config.toml
n_head = 3
vocab_size = 2048
norm = "layernorm"
attn_scale = 0.0884
tie_embeddings = true
init = "normal"
init_std_o = 0.0
init_std_down = 0.0
beta2 = 0.99
weight_decay = 0.099
decay_fraction = 1.0
batch_tokens = [65536, 131072, 262144]
doc_mask = true
steps = 5901
MLP neurons of a small language model. Each row is named by its layer, matrix (up: input weights) and neuron, and shows model dimensions 0-127. Each number is 500 + 50 x the weight over its row's rms, rounded and kept within 0 to 999. Numbers have three digits each.
A block is one neuron, or neurons of one layer that tend to fire together. After each block is what it responds to, as a language model described it from the Wikipedia text at the highest values.

L3.up44:554549562510496485442554449501432509490464528500528560477506564485475607564452523418517530476532540416531491563547499384440675449521451428487462519559547514452456433451463477468457469470492574497491549435494483529579497491489549527444450436534529486453488482459460474422579456585456596514543510482498613599485479542519407454505449471481481614438484449419463559595557554396482478484499
L3.up47:476575532513497501574604423471482469475457464472552503439529499424447528480488528541528485594468510484507569508476536483488498507532481501505489493523573492437516525528529428464413633462487412509445449467426503519628555489452465427461509502537475492509473554505512483530504537494409530435532528535538561438574454424544473451402455466470481485528558522482452520574464551508487476485473
L3.up59:426505566448508412527488496522528494481504528467437444516505512513445475457481563539503573471523496434531510522516521474473537449489526389460444535566427449512444418502588444477481516491531488573473433586456583529568570537513427458448492402511513501517557574522422569481556541504558499441510501484581556506604372528519470482446475479499491588488524531516447486567491564550491468491577
L3.up145:526498611522517488476512485506507463506498557468551446407487534458454554566561502529484504451587521467606553477575471459484537473514543457495480503499505544485467459538417565455458552424539605563575458342389553480563586556466436417465511493482492541443538613479466510532506457504575566428495513491458538399512489465358465530528415547490565549512469427503485513501451501437509547463524
L3.up202:450511634455440500497528465524495532558458486416499531558423524480583475533473410476514516471587527476483471570498517601503530467475482513514508482474501508490502475392545532543478539413517463555527515545479520485473492371540536578494569332453426427486526516456457507473493481440612495532630491499520449476553451558553430430534455489525450457540526524566547428468518546567508441466515
L3.up324:430483510523453564560465366513495524516511493416450474541404470421541574517613485536451486559601486542540484528457520448396553524542491472378465510494482492474455442442477571499406625522477497554405521415489554519524552505594438493581500535521469433553529503577495531528460492532550414441457562447454506538452513468517412440443476519497528514390482557474499491458398523477479433450593
L3.up377:544578580530503483493541474477511483622475484515450506578548428414596589551504491506497420494527470544508548604494471412509526502488540542437495496490572516527599518447476438459379515538555542459417447463550477488526552492471540482492530450408468438469525514537469481575462507423490468446443518540444539453620473545498409420463513441413466553530514505501447503539508572613433536490453
L3.up523:472434598501539492542578506497535545513470420579481563478482497477421551511491535558494434552536461481487521573516498518489631559544437490493438456431454451436486443492458471432467530494560452547482486462491457600593558490444401583442473556558384416523535613467476513398563515491511443395508512453531494467558526550452408504530537482499523510481457575524434520537410580512536425518484
L3.up597:426455581542502434487525392418470454526573500575403464584462505459460548562555435545525492386488491369560564608529577529435540489436457545519421592539466523521513487479455560441426509547438485570535466503501516470602531478459595558501492438447508490487496565487504518504572522378499417418526533403392541441400554611556410548503460427526523537444471531493524464407479585525545509478432
L3.up755:551513522490560507429512411541490445527469491502587494475494429632517546596489572442521431446515482495578514569539536454520517445542417548529445502462478470528464465507538522501502434518555541566396516422490452487544492452496527570484548449527546535475547659446489509453523472470534472540540456462519510473537521561562463487589442509509411407380499500469510454542465521552460512518493
L3.up782:483534538529579542484549457517581511506567492442489602541543478552450423519578557519482529492442529443538499536494480483530488473501517533520498583500492569480483537496536535410462513488524512458450520469602523471589503531452572484423453436512436499519453527561414488482444518497505455459536505464439466512471462542505547574555560429480574471532516492590524525501445505545510559416461
L3.up1056:447507556437555567537491573427512478453478378555524455464553547493415603539500507475485520449447490516562460584503552446563592486493420432489401451630467445516446439561543463487447548494532434557445480465542448523480566447508519556597579452495509509584523527486522440522520511443546435579560531460522561562545422509523327598484511535499527531424521513465426534448564503556508491425456
L3.up1067:496585549551437472556516414575550432477421424461537492427488462434598467524540449530458468478520417494529505499502487460455516517587534540426423535524526458533526479557432508492474541470443563477466518533562484491549555469478517481482524467510501491493537527485560577565546510448535444461449531592468451402477468510501452498530501447480527515481433509499416422564453508479565531476497
L3.up1142:556491555457570521504520508600436454550462426471454518530461545568528482550609509556479528566547460418480419541493424427504495599568573436509538589452409485466406506495538446479466440464440428459469508530462573610496552508495466466461518482594413522541483570475455508495454465418537549395503549558479470463491471447571491442476499474518383460530525522508509403491477462516486436491452
L3.up1165:489496586441547510481539459572577497488466477485470498522490559463492524504594576518514466536563475447540502615540454498591497535474452478554478464468409451527492525415480493513496527486515557479436493524519499572511468483484576445537529516481514509530452516504465396567451561528441492437532569521526501520454449474370437507553525480478474439446510555502470436515464534446518411500459
L3.up1283:489530552483509540494570531514447475545508409574528570525474512575495550492520464545483542430525510569525548598595583303432509576377453577451487477500496551489472441584594438521450476405572630495451470437449537507457559415490442500479527418532433497506440512509481482499478485556484462412595501399511520509568518545582501497483467507622484515482402464418522487597471534470536503491426
Word-final suffix pieces. Final word-piece endings that complete a longer word, especially -us (Carolus, stimulus, Phosphorus) and plural -s/-es (Honors, employees).

L4.up218:539485482551511456471410398594443489566412539465492464502515520594439495562573454483523531481612551458442544539467524459504608465480468552507517517509483494477416475560426475469470402459476427466561490518524537490499530471450495463381537497426431505562531522496517471507525492412469574366409466522494523470490490521408363526498397442540458631527516534616515532499659523486565545540498
L4.up778:562498499458653504468558502545425527499457467532457508487437518541432505531549429523505545467499567425453428570560459385471610531501475523589462493505456397511359459559555554411514455462545504555387478516458515506522553442487504538422479451493436436523513610520475540483529440543587534507427438480481527548533511534481449499453473505588491591503560468453442506469512427547515474513466
L4.up1031:342454524457558551398379466467520476512534520571603633535460489468479455564503459497548543416462509472509466557583466447414516623503551424561590475488489520483462483541486595431468416497464510551522527487531475654502478530517516574529519427515502491529525445479546447523494533409536461436426465555525550515427530528484440498505462442474523479425445488477541511479568428533531508537473
L4.up1060:513410551496634470473550426467416444543467517464582466608489480520566490572582407480475444417391513432503476565535495392477534432480556461502515501507531475509514481470455549429477532441523617477509543430576491510558492494457602542470485439412460422488504533556592522635502541492518481445559522464462423424502458581534456499511449558545441571458497459505473502519542608505566546486499
Word-completing suffix pieces. Final subword piece that completes a word split into several tokens, mostly noun endings like -tion/-ction (fun|ction, revolu|tion, f|ra|me, indi|vi|dual).

L4.up161:422490484478508566392465589521551543637542472460534549462479451479469548504482456600382485567522518553492524482425556468535508486461480466581548480487479511478438509479545496408443524563410463544478525402458564515406500524584508495577407515519480477567515516470433528433447543540568496464538539484530420492444549474473548523423527626538448450500533502594508556456504451566449537467494
L4.up648:478476475523463554524438511507466485506591537479532546523469533565483486529494559522495634508535449495525545518486564532567484527539488486542467428603494439478448475518484397478471583482412419429530482507507458585486509530536518568505475567504527430544423536457546497578556489536522494492588451524468545484512571435499539538467548496546377486492591430564519481455561414553573493407612
L4.up829:449524561457539497468410519563419557523536359570560466506519425484561465469579447512551479528485496499494515484480648523507495579518447472586470524462517515504451578655521571484455518549515474478527494515599525536446497399607490450561566451462487486476505578480480451455529444388660510483551460454531551504490444477549555628519602504492491490522556419564511538545559509573511556493460
L4.up832:483461555630489548493521501474462494445581469457549530575503455534535483444549586495568529527477392470499460494537502433390511545568506492537495526552451535569465446522540570415446489549445497531577511506388525519426552503541500505624474446563457439546411571518484500441495556555610445498515446514571535519495602510419560608488586492500475508525596496526522488482501400472535536493570
Word-start fragments, table pipes. Fires on the first piece of a word split into fragments, often a lone "t" (turnout, twice, ticket), and on "|" after empty cells in election and sports tables.

L4.up325:453519438512596565517576567490352429521511448567527556477484524494499473492503435617480475548515483524457490567550468447408491418474423548468508428496546509439472532509492580501474490515430456516497578425546515487452549452556545491457559499484507465457518500551474564482480616527509442487515472434575497501454442507431531531540467523454481543496499447551501579518563530502419503501618
L4.up654:506458538437453570499537433481544478497538400476611516520486535414370443536571508557546566404508509553469502511531461533583592598535487603481445465510519524494496473463399600466584471552492481518550502483443506517516524393448549530589526476536473569432454444537472450485515509525486579555497495443533517511468533443409480544556510446502408452464588542583606536475485458475533465465520
L4.up983:458425541399501495538545444516492458459535515474466475447567494500490523465488512547579591458468532465557503511563571449507493473494459456458592499504471445460480460525497490474552557477510480623551455590420460623373535429561534447465621458539552512516464478453442500511523473493598532550544553424513544545582388494482537586471444471491469479476517430460483534518571412395591573482491
L4.up1221:495499537547582582524534547584521525551392483527529526449454424492484531559489419504495560467550452514528516583487489483560583552476433461488508353463592593463397428483437562465524476536502497483621431529573489583450514491568464519464541496486476549479524427456421513449429387428519511505526467443593451463514521583433503508583471569473466506471592513523486535449533496500472567446546
Currency amounts and word fragments. Fires on two kinds of token: numbers or "million" right after a currency sign ($80 billion, £40, €185 million), and mid-word pieces of split words (Ru-s-sell, w-ri-tten, b-ri-dge).

L3.up30:535474510464552471561482415542538506506506549388537556443555470497495462472475551459478538403542505439525408480577514479456608451515514527512634583576491479467437483513474537405456514521536527557530561464627492455548448572522568436466510532505516533470551443475444526544560454445537489465486518492561506517470459560429503484525413499466491473479561458516516521417610517512562471526508
L3.up48:482493549469590463487520433466424452455361542464425516541536513536446534461534470468582521371503508450542561472573426448461535478457484475530504592500485424500324529518401442449448455526399624487557516459507549568570506520504487512508506515547484506460608521583445480538508538504534437459541511524434489466491436479469443557558485542527557461471423559538435508612471518497517470466485
L3.up94:548471504522491598475563554569522484442518437383471526457491463500537476556507588488418559555509469403568387444537466520568497544549481517525552521559496520533477465569501505449577507503516499417542557436423484522557590565503475503546481511516500540539463476559463475462565501485500569563506442490503520533544477508524462488521544453398576503537494526510471478569602469498586488460528
L3.up166:479537484506566440462416384570501498482428541488515536518449500467507437574503442467437427529478470539485505560545476520547488525479560492625596628454531481462403554510500470455472488422545540495414500425598531471605473558488555446554576491388501536500568529482465446549641434354433506537478531544485414483554480506437431448519412573502432593545499538547488388493476574602466449527473
L3.up219:496451581463494557490525534447472517641526492521598526513537477516442475469505465471536587496452466393495455581536438425459516528544556471503463464560433461461449476521418422441490509523431490548505516472551506540565510518495464478555530432440460531511524541457424507463481595473557483420517551482528457551466410491483395567597513461545450501484518444514448469539547412474462507472534
L3.up304:562387505487562530532513484543496492356462526466497424537520532542548570601516461475512496492581420423481403495563450428456456560532539494535519601587513537450402524541416442475442539509473529575462516436499480493476495578459481386425506411496489465541550546474461473478600503453429525565419393555498529577501429593503531616450478509484506490423562446526557455542527478475502512456622
L3.up522:441489501442561531499525620529542513484438415485526489527492528513497528532561457539442553537656491493416511421531430447505402538521534419583529509450521549435471521530554530410446508442454515437460485569428486444430490548492570421452601557553474549480505454532430544526459484459480593606457449523391498522547480547505534638500450390506566502484461437553482475539625485535467504462498
L3.up613:530542482456561503478537500452503502546477443440512535455580523572426486507462425484536594513469472453540487520601519522515455477452532456573462506525459461424483508517572447529543520482494467444425492489557482482531592508537493483439532484438502486479498469452507481584422579470479476510431462508637542471510488576593412509524495504442535546454493500494499470555509509462478446445483
L3.up644:540424520511488565526522499553497489494540397493474510524453536578509568518557463555423613505622494465562420606466454474453512479553529487524575453432441434549487473471478580458555478457464512562471517487545508501423508425450446545547499468402454439421409649523421484493516535435473522455520502512419461561524545530462446508508466535474524518509470502542584478517528507552508480509410
L3.up699:489458496502573450523536464528437488443488573546460494461579488546409561596510482501411512515479384523499514547527511451401521497491565459453487475534519502473407498506430455482464534512481527526534529466523426558588449541489527540477583487451484423502452583571529537534564470461404569396405530538536491458525356481537447516504472588480456542393527525430541447572491513612537500413551
L3.up801:524512578540509469501462457603438453531448522438591489518459477566560522461507509463388513476602411483520493486533531500509570472565464503453455570626495515494430492461519503410482549469505492456448530496510504416584567479476534581487492388458509483500584414410539511448532513492531515457563439517621490483561435554584454523489459447520488474530478442518415422533475574448548417471507
L3.up841:443555471449489461490542501546584485469500499467488531405501520558461545495485459494500550390551436435424601569478522515514534541469437467477497561527555487445557465524493455549514573525480593617387453482621465431564483574458452494472541445428554586482541586524453488423644563623595496466493527492475509510444474491450553592565492486419505524401470464484550513586494563511528570527465
L3.up909:477426542530525510583490524501465475512494486401413504450407490538518533499556438476438580502532393469475544585571421548468586558524493491498494550498491437512476525575483444506574489504516514459487501460575512505560487567448501410488538421502433472494531525631445544460474450451549476541484477477413499371560470598423447540568421462461462518473555609547534382554492507555474517512594
L3.up970:502466488445563488464388405521538456492526530451446486473521432522536482544673479494384485489546433447444468610510440510509459467488478414550513424468529492516527501550448486435457601503536509525469454428523514552501489505496581513474571496540495412495427447562490424556496535528397581494494465502429392480573444526482452537499440530385492452473424479618551459583526455440508500558484
L3.up1078:511463521464542506461440432516449449511492429500454545452540484558486597482553518466488482425519456415500548466561493429457600540532443593543579518542497500428456572573462538528505561515470512550484460472558481471557498542428523519533491561454537538476491605488501542519479496390424477533588481610562436449456502534477481494542529570535558443495546419557535558522529554540524575460557
L3.up1216:501497528503390487463506471510531426528431477568454433499422490542528533442444583485509525505534409410551402539475443521428508532482526492505530560507547516486412464547475417497434506425506598517419469433468486580471497394465532509445537480524469526520500437496523437528524458466518496507549591453512517559560547516591495519490455441534481536479498431479511476466610615558485486489520
Word-final derivational suffixes. Suffix word pieces that complete a longer word split into pieces, such as -ation, -ing, -ial, -ion, -ment, in transform-ation, remain-ing, influent-ial.

L4.up24:492520486432484536491454444504513490544488439569457459560469539514498444526503518578489492561417557434601561612518494525531459568538511434502412530516464542464450393520521534513456482480470611518570464456487502579511505479449525548500499508501427487604528556499530464498546458504567489487492397478490519516462380559609439488534487506449494492612570487499425490459464544461531471465418
L4.up25:490481541475513541478547454494492464496515439567500435547582493498456490589524494565426534510439492464651564582589574512444497551549463472526483443511511467484447482589529549474527437466490555484590522496530526667481550409463575527446464526465493465508425576522482452572491535443517517450502528495563531509577442520384379595521560439501496498508637464486458506481506494476545381437458
L4.up474:471402590477538542467373460499505541570552517490525492502485494622504508469502457530503509448504417382553571519484463472456483425597525457470434484582492452497486547512503466482474522486569487527585368521502591548481491495476460416487509470500438521521515476475472581586491597487542578459424474448512472512490473453447357653488529474445490499439537552493495545486508464565526468400389
L4.up1286:458518482464554597422551527526457494490493472515562509534478494501456474461538570548549518478555463468575525535490512466560497490499424510527488526569493462553429452438480444521480483407489461456428400424487528535434442477508542552467532525440465483501491648460522477535546522527520550444480446450637553421581445470502398551436462467448502553605545477464508421481532495501507434440467
Plural noun suffixes. Plural endings on common nouns, such as -s, -es, -ies, -ities, often after words like both, other, many, as in countries, regions, authorities; also the word those used as a pronoun.

L3.up50:466498545439621561434549588480482461544462440547629525453524560492476430521459433504548562468452576432491522500528531424496542508417494472446425458503423486410490470476514576547483497484446480579449483457527491509410514442635533578518588492512496357453441567467431512475472502481585529523489492455584515554424411527565485467557492542527459599520480481467412452477469478476471568519589
L3.up208:464478526478520500444538551482519497450508470488570413462553515558544564539496525530521578447457484447611571490514631388485494463459506455530548499545467438479448530585556467548502508516471419444475470553454468477413599429561506458540468449491538440508428460533494503445522416518510572440550450458541534488596457464548494555487533518482517486488541447563506489501494526459487431491515
L3.up228:566428491396554440429577441507424509636521486511471449474553470509494474492586436606552591439523544469529472558573571457564604524486404470617486467525472526466483496509607491565525462545503526449521451563387425505460522444528433574476539494489512521463540494468504448555435566528544515492545554496507504479528439528516382539543541500459509441520405517452457454453567501529510504468532
L3.up248:460469500411498433470500478510510478487531440500587518440478524500423509524534440567567543439503508584566552517594599462516468521526439473518555512479531395441593549561557485463484521534461588506549441435502447512470487525579508464509533552504563483565539605445372465422543453482489566505497427480592525438546419453529525552531491549471454469395537503460491536489432442515528512500510
L3.up251:546547540504535482422462577567540497553523520482589471487499478476426507534460481451516503546563531490529586534554514433536535506499462544402451409578564495455568449405435496485462482526425503497480449361551476480512534521590523479469484443545553432472465615562447458435580524542443524465563514424543507531503348467448545470435523540509491528469458379453496562496506523545515513465469
L3.up401:453528501452514595452511489493474525559521504538528513492581415540546370515519595533563588549489484408495484503492500412509537540453389543467516525521416565457483453484507556488458538432365484509590511554508578403459465472525507572506578495472470500482490476526537441493486611420551552519545538457445553436515459591495492457463502429446528437510463500508480479605528384498491586465545
L3.up469:551531475439491537422498545446453506543533452529629490452510525508477463587497434519487508512518517505496585448526571465453482439483498502477475609521638463457559576423403606475401479484445486539491441430538446470411464451505596527513545487460496472473408451477473509472489515496468589522566494406548494491533498492534424475537507564446479513470541463500568455468507509529532574491543
L3.up813:543579473504496493450550519510584510498439493520520472465539548538517526572535462463549617538494512514465513551476439518585508547547495404449530518596504533469480491484434540551457510542471537503439473449476535561530490587540430471438479473525438462472486498442462406467443532454552493513523480501515559465564489463589438566453435453493510542491509532362477517567475438535560482472579
L3.up826:589441455499525604442479571546475454554465445433544461544491504573451475490535515519543545539524547455594418474517481421518530478546506530460507568496570426529458479525518499424490490520492582504565474478471511557489509331399488443499524499562369544519448434499523409426529577458502516493496436562545547587552516475416542514480480537511565574543507516519410500500522461457519443555414
L3.up852:430572482527450568533513502541459439517467479570600581462512513432456463500493516556546570500438497525501447543551428447507607565440434572392460678510544496469525506464526459543443511517422456527451525548564554490392528508479545418502570492505528501645581520429517401411505418505512442466365478472539489382447501518462519511558529555502509439528475510485495478489543529470564565446603
L3.up888:428511482498425532511468495610613426523584557463539513392454485497501491525451488566475476567502502485531526500502485501487598542458484582475488488514480531521412469594468501459502542440458504462560457451516476583421592542508483523493424520540539458572541614439484501428444519480494483495515461491515390433506590469500440499487522543532432530483489402497549489466575533537512585486603
L3.up933:476421554488575405475468453475457432560387499493525473446543454490519467578534456470538511469614554510499557571601485487534490551457477535451477489480483496501470576559524447494464485483533517494549536414458578562448565495466509573480532506506443438482511516577440424533483522477509620532447435444538482524510483550547426471511432424529526514506588469463505482523539514448563483455536
L3.up1104:419615438481481531496533542482460468443569460486567537466541536495458519545447501434496536561514467480552460497486539387526558513475513532452436514514612432446513446448450455446407552520474515524430427583584468524444553583501445550566533471565505491507408497455507533461495534431504556533496539495617456450522611454456402523515536565494474527393560516492479488426558441558408473514536
L3.up1139:406473515459495567492528537474609487569529495520546598537512594476503508656618612565543495545462510618479560527558575495595529535583487398457506492557503414459453437476419529507471576498353493583537478552582474541508484504485455469630551532471520419588479505461441434484583533485482547514449494412519500532471537488391537544482549557433519471486436480620422451539444481473530487462536
L3.up1181:366513661486424515427367463450534518500598445511619493486528498458481440474464509480507490577484535569537470465519563423423491473588472420432542480579499500425470493551484493485468515504489521526580510500463566488501562487512437511581507470540461432465588486531507402564461474439597543541506420477506475400539453524584511472557449561623476548525532500517449469511520507555466537462524
L3.up1200:524413523491536534474463542568469454523506462505556531455465476559453512464484417566530526576523500533525563496573498535449486540451427490528456425548452482469548534537421494587506502434430479635539471404455494529483528467607527464493527523485490449570479495514353480533482502549433577513477434374561510493539412512602466501555533580561545431441510466481473534524416531456588575446443
Mid-word continuation pieces. Second subword pieces that continue a word split after its first fragment, such as grow-th, bro-ad, g-ir-l, Go-ver-nment, and digits just after a decimal point.

L2.up1045:386523559495564575532461496487501485528521513580468528484530432550487419464464497492494548485493551486503592492522569540415584463490425555511441496527520554445374486509476565466451496527472527439604360533504525613506473478541467612533521496447460494504511482581488406476535533610589541387500396490538421458481428506479525570479586530494459399589522486594501473372614446521457574430525
Split word fragments. Fragments of ordinary words broken into several tokens, mostly the first piece after a space, e.g. em(erges), ne(xt), s(aying), act(s).

L2.up800:518564573480546579503549505461572499496548483513459429470487521475421526506557480523489413524552560413591544484483531433559476544597464373480444503506537484550506565607479525501513500452531565551460431490492570593482525523471512504574562461390496503509468533434450490478471536513498597409538454498524550540488463473568441577487556441548450500441539569455562479542535458533514477463518
Numeric value endings. Final digit pieces of multi-token numbers after a decimal point or comma, in vote tables, percentages, coordinates and census figures (35.91, 106,709).

L2.up187:441401530516592514625536480558500487521403463516519555576494454454491461552505436532589545565509433419542531449490511450488535588524543456465520500619462378456491487462444590523462578526484531495493568483548526559552520490510480535433489428400522528528531486418518503532503576344491450551545497548516473408528436548545450492491567513465511495407451515463511463513519445564530612519518
Word-completing suffix pieces. Final subword pieces that complete a multi-token word, often in names or headings, such as Rac-ing, Base-ball, Taberna-cle, and closing == of section headings.

L3.up6:579472456493476503559409422473569463528540454479529548561519492529518523578473437574456508522463463431490440453419540470429559568517586544601487569513471488462435463543433495530433575552479480505475429519586522550461540433560533455550440472555494507541535494510476486453532483441540561495554499466541540472431418575523556544456535489565479593471568440569592544365414422480492524431510
L3.up158:542517486601590558506520599523514454564453478442479513511548475516448508541457539489491526440453540506514440580500562503467597512463504485499456491507525543492471450564532555397511571472481564497480417539480432513400540502561532597599569501495499476519507490491503504460447490506578476418489474393481521414544546499534503610496571543575523534564586426533502534411571356505470685423574
L3.up231:549439482483529553535491532458500516445511448398583532505493538436541476587521527585488411517540465471545517403498492502477654583519484492527476469503543510507441535431462512459491542525515518434473510442436553463426543536548622514489535531486465522520425489535524499469460454546491549500398485588437580545531470425517486564480502479466531484511601373491523444473579529429566574509527
L3.up262:514372441521462552458477481613498525628502493551519580471613639513549513428528535538496438577537465548521454452479516410443546528507481507433546548505477554460563502558557516471411530459497578460437524496479430452543581508506496523470562505528502463538455543479488460514477592546466549408510477481484480440468459450473533586477510514563532415526471447593564486453553528547448607471581
L3.up466:468542412519451627524487487491505493453545407553478567552483513519489518541494523518502523523492489537548482513477510450523533555476492496424504539497548536433519515464580486528423595527429561424487423531472469461417525430456473388588587380606521540536507468479563556574646434482438484416538462611493490462398564495485572583456513489493460550607498475406547466521478436567460567439571
L3.up472:400474493588494548510463513491495532529512513478561475526432513476473493557461387557509527507465537491540477540484577466418552546454438516527512511495468568475440563526468470437445496440525550517543479612521461543399518388618546492676505528468479486526476486515440489458516482512480478471470484530498536530472506462465555531549574525495558522462535454539583398385619496439552599520633
L3.up559:507489550579447512582538439585500463412524426504398507560584404486436517513568417520470506414504567502515491517519504485520580514543518503580499589456498482426414469542542444488486504566519511464484417510515514450483611462499392473498479461564447554497480510484536534558561427466501523427535551526465459519498554542602464500501508554547478531545483533486476466407527400536585466423561
L3.up563:514550553488504490479556505481471495527524517404505640541467466498462510615544500555511521408489479542552560483483517453460551406420572560545594499505543488529507565497558545554427472487525556571445430494481451547514581469574505486549572421531541515572530508485455502517460457591467504346474480476444459476483488535462536579515441495445426561559597464520635425499429492530547633535495
L3.up569:468408526472547512519449416549491478573576459467499650590548505526490492505527497510560493517468507596546425441492476519410536477518518521477531528521495527480411498505448444596431530499536579456523394439472478461413494499519500452552526480620479452538597500565521537496429472491496535402530575515481446512425464492563474572506568555516512481534532561495518535455496485621537547421586
L3.up586:534473535402508484515542499526528491485439459492511563561511514500511472553598472547468436536505568545480454488449572487523525389590525347556495505476581491431387427495523534468406514526495443507534438496498451493410527404517521526606477533594502356538511558568420502512512489442501563456567492545478502515454511467498497525508481482512464524529561612492404478540551421454452524526458
L3.up628:465483478549511473530544593543540512519490509426512558488470595456409398499416427539521542548544468499436390431491480441502486360415473421555507504433526508503510512453440515421486528484504518456538444558474489514471484490449544451462533535519492372592574545534488585449570534519563460404535422434534493499435471481473566554593558529504567442543539450621551491516556467512500529473458
L3.up637:543461525496531478503388445444531486486479507524466560514554436543507499569522562487438518508553469480513572449525547454429487453565503522559492418490496539481498523491438513394483515534512467486503511533616467510461464543536578548466541488481377471489512506625541553519496482568515514456506498515508567497486434500489433550551583467462529524514565561467596520436510521609595585469622
L3.up697:429415541496498588508450527575492490501603428539538508483550405455495523609470512520553460487623460503526596514508531501368492536486516504489531565538499571403517458494537478461482495586502499528553515385463444486442561473477534476520527441527512516511514465492429479463567415547490529417468469471516537569480452453492546552470519460557590555494478429485413492482400497502561579484571
L3.up718:516472524445506517484434515495478525503518445519423469572460545491535524502492552534491468544480449483473474486488488520518498513542465432521470602491581549479459504491474397473447504530516483372517425588540477507468531438515495477521550506445518519549501511496522450619479558419495518533579465579497508459467394505463545502551515372541441499460464426581546431400570444448555474529573
L3.up1024:427434537500477610469524485512497517487561524479486494482585561576468560540464507479517440496532405563482497484524568516438597484475512569414505390513448469498404498534516543490419513462522429550454454478529429520458522483604580518551484497553492411462465517552513447491502508490569466494585498430488497550443549478396499615447511508408446506490579504487516482443552381524485523501574
L3.up1155:461547577537559459431448573506501502591567500551458486438536514445450481492520468591463479476560512582582491486549525449476524488451598473598455590599543580466487500459433394533460566463410519546427461494557471516537528426438543553506552470526494474543445544503532556476520468464557627393489478506562487407515472496435366555447582487497496444465555377485452469360417489568516481525474
Ordinal suffixes and word starts. Ordinal suffixes right after a digit, such as 2nd, 1st, 2d, especially in military unit and title names; more weakly, the first piece of a split word such as t-ough, te-mpera, ter-rain.